MLP neurons of a small language model. Each row is named by its layer, matrix (up: input weights) and neuron, and shows model dimensions 0-191. Each number is 128 + 32 x the weight over its row's rms, rounded and kept within 0 to 255. Numbers have three digits each.
Before each neuron's rows, "fires on" lists the tokens most often at its 100 highest values on Wikipedia text that the model never trained on. A number after a token or word is its count.

fires on: " sh" 18, " w" 9, "w" 8, " c" 7, "st" 5, "f" 4
L5.up513:140135174114177083096151161128164096118132108157140110068109131124180137157107108132096097156112094187121140116143112122132173160089167103147085123129175119200162083125187188123139137094121121209080172060145160140096132068114140143099083083150074106150133144204168140126108149178101104086144165142120073145113117094142157114095085183097144081189155141140163107142098163120046118148157105105122105131138163117112150130104108074140136119154189072163141148093199112136106111160140106127109160177098132115073119128075073124102076153098108179101102169079145127127171147153135105149

fires on: " de" 51, " to" 7, " van" 6, "-" 4, " of" 4
L5.up153:135133123113156124082172135133201112105095086148094098207104122061121159126074144194181105148063176136113172144176057148103119109103135128131166102134188121156133119155111098204100126128108123099104152152128148091165149091173173093095033106160160102123134103104198178116119105112092085185127172143177089152099091155159095127150191092166137157123109117095108116108101110082114074133122143104145119102151103150159177102126111168143135148131135107146131091085097195146124105153133135157123152115109128117129112124167140207131106136160096146162143101144100074120133139092072062175

fires on: "5" 28, "6" 13, " in" 10, "3" 8
L5.up185:147211129110162154115140163133119160132143101134078189188103120121104145143066131152127135166164125152130164140116110090120161159179167124160147110130125141093139125066131127142115153177152125170057148138086105141118142135118126084082112176143159163086115109147076100126127151061117074137096164121093092106114131082211170176118133118119166109124123139097122120078128131121059161131099077090141161055131186174120143188206131150083146146113172140162153139087169167159124121114150145083074091141152136095157097092133170080117133182133142162078144060137107138112115105053088085139

fires on: "st" 23, " can" 10, " may" 8, "-" 6, "ter" 5
L5.up262:135129122129172180103156105087188139171126098132070169145085082058104111151117124097153089096108149130124133127142105161088158186080110139104135148121117172147110115155048191146071122117141153131130109130069144143160167159123165093155090100174144128107180134169171083125126103091153102108119142075120120114125151066089093088174154126072093178128121131118095126074165212175107065164156121112163086129117111097104117150135125144120178173100135090168125104147121130067101167168130204142114149116107130156074129167117124117096150093172054163102168141139092193121112178114166144129

fires on: " D" 30, "." 14, "2" 7, "8" 6, "1" 4
L5.up473:124096147141122130080122147126049155117129171126146193108157161106195120107147100147132134046102177146078128037164132138097137136104188136121077099137100113150119056043116122063099142145152157169151158109128100063143149136095133109146191153143161103130166124099145106147156156128117066143102143113099132169135116124168126101197139128118153159038098117152166112157121156113105192129140049142114136183147149057129100158129140153099131154162141142141130101087113101082122146191123166122166144150148105116131212144098149153106105149105115072106129122148099098182093099134104155118

fires on: "n" 21, "p" 13, "l" 12, "L" 7, "P" 6, "b" 5
L5.up145:129114174134111193170125148126186047126142128150102151153127057133149071111157075136144174091235135121142161125158080121108096119171139131137105115118142146134177127082141065198095173094128140143079116083122164102167140200112096179099148088149110113113117135156127083080126064123185189111131125105111146145081160116153142180156069191175093145134134160114125098134141142109154105148088155104119106161109105052122123109151124121172149157156120173127148053120130158108102103093160113112143121204063136138148076123093124168095142117153108130131130107137085141136134116102112065129

fires on: ".\n\n" 26, ".\"" 15, ".\"\n\n" 8, " year" 6, "\"." 6, ").\n\n" 6
L5.up517:144091142134151151125142142136122098121151179106152164079185160141112141171129109090106067165119130130120116105187167107202080124120131097137126062155101138175101080094128070165072132080064141120089133087166104119155153104148084134134084103213106190084068110097181152104121163115102148116121132196136151119126116126109078178157107105123172097101129148107122140114193141058148154107109184125095149104105129116092115137128176159156065130138134086151109150133135052096149157115113160084093181113109143115153113139105107111183145140134124077207167090151128143136155166153205132133

fires on: " v" 24, "-" 18, " ch" 8, " Ch" 8, " a" 6
L5.up478:098157101190133133173165149145132082115096135188145121155099155165076139129167192112134135130085160113118125139117119119118062109165144111128126094140143105148083132097152093101131118103147164115100128100102127103147119092143129126132163066127098116070169138092124116123181137119174138135180119125104133084132116132091131078120175169100141133151125159174120123151105098133089104043168162186154090124124153142163095218160101112088124195116129148116099107138120159164172131129130186086141083200132157152199128133174160085079122175177115087044151093040140119076088182123114119083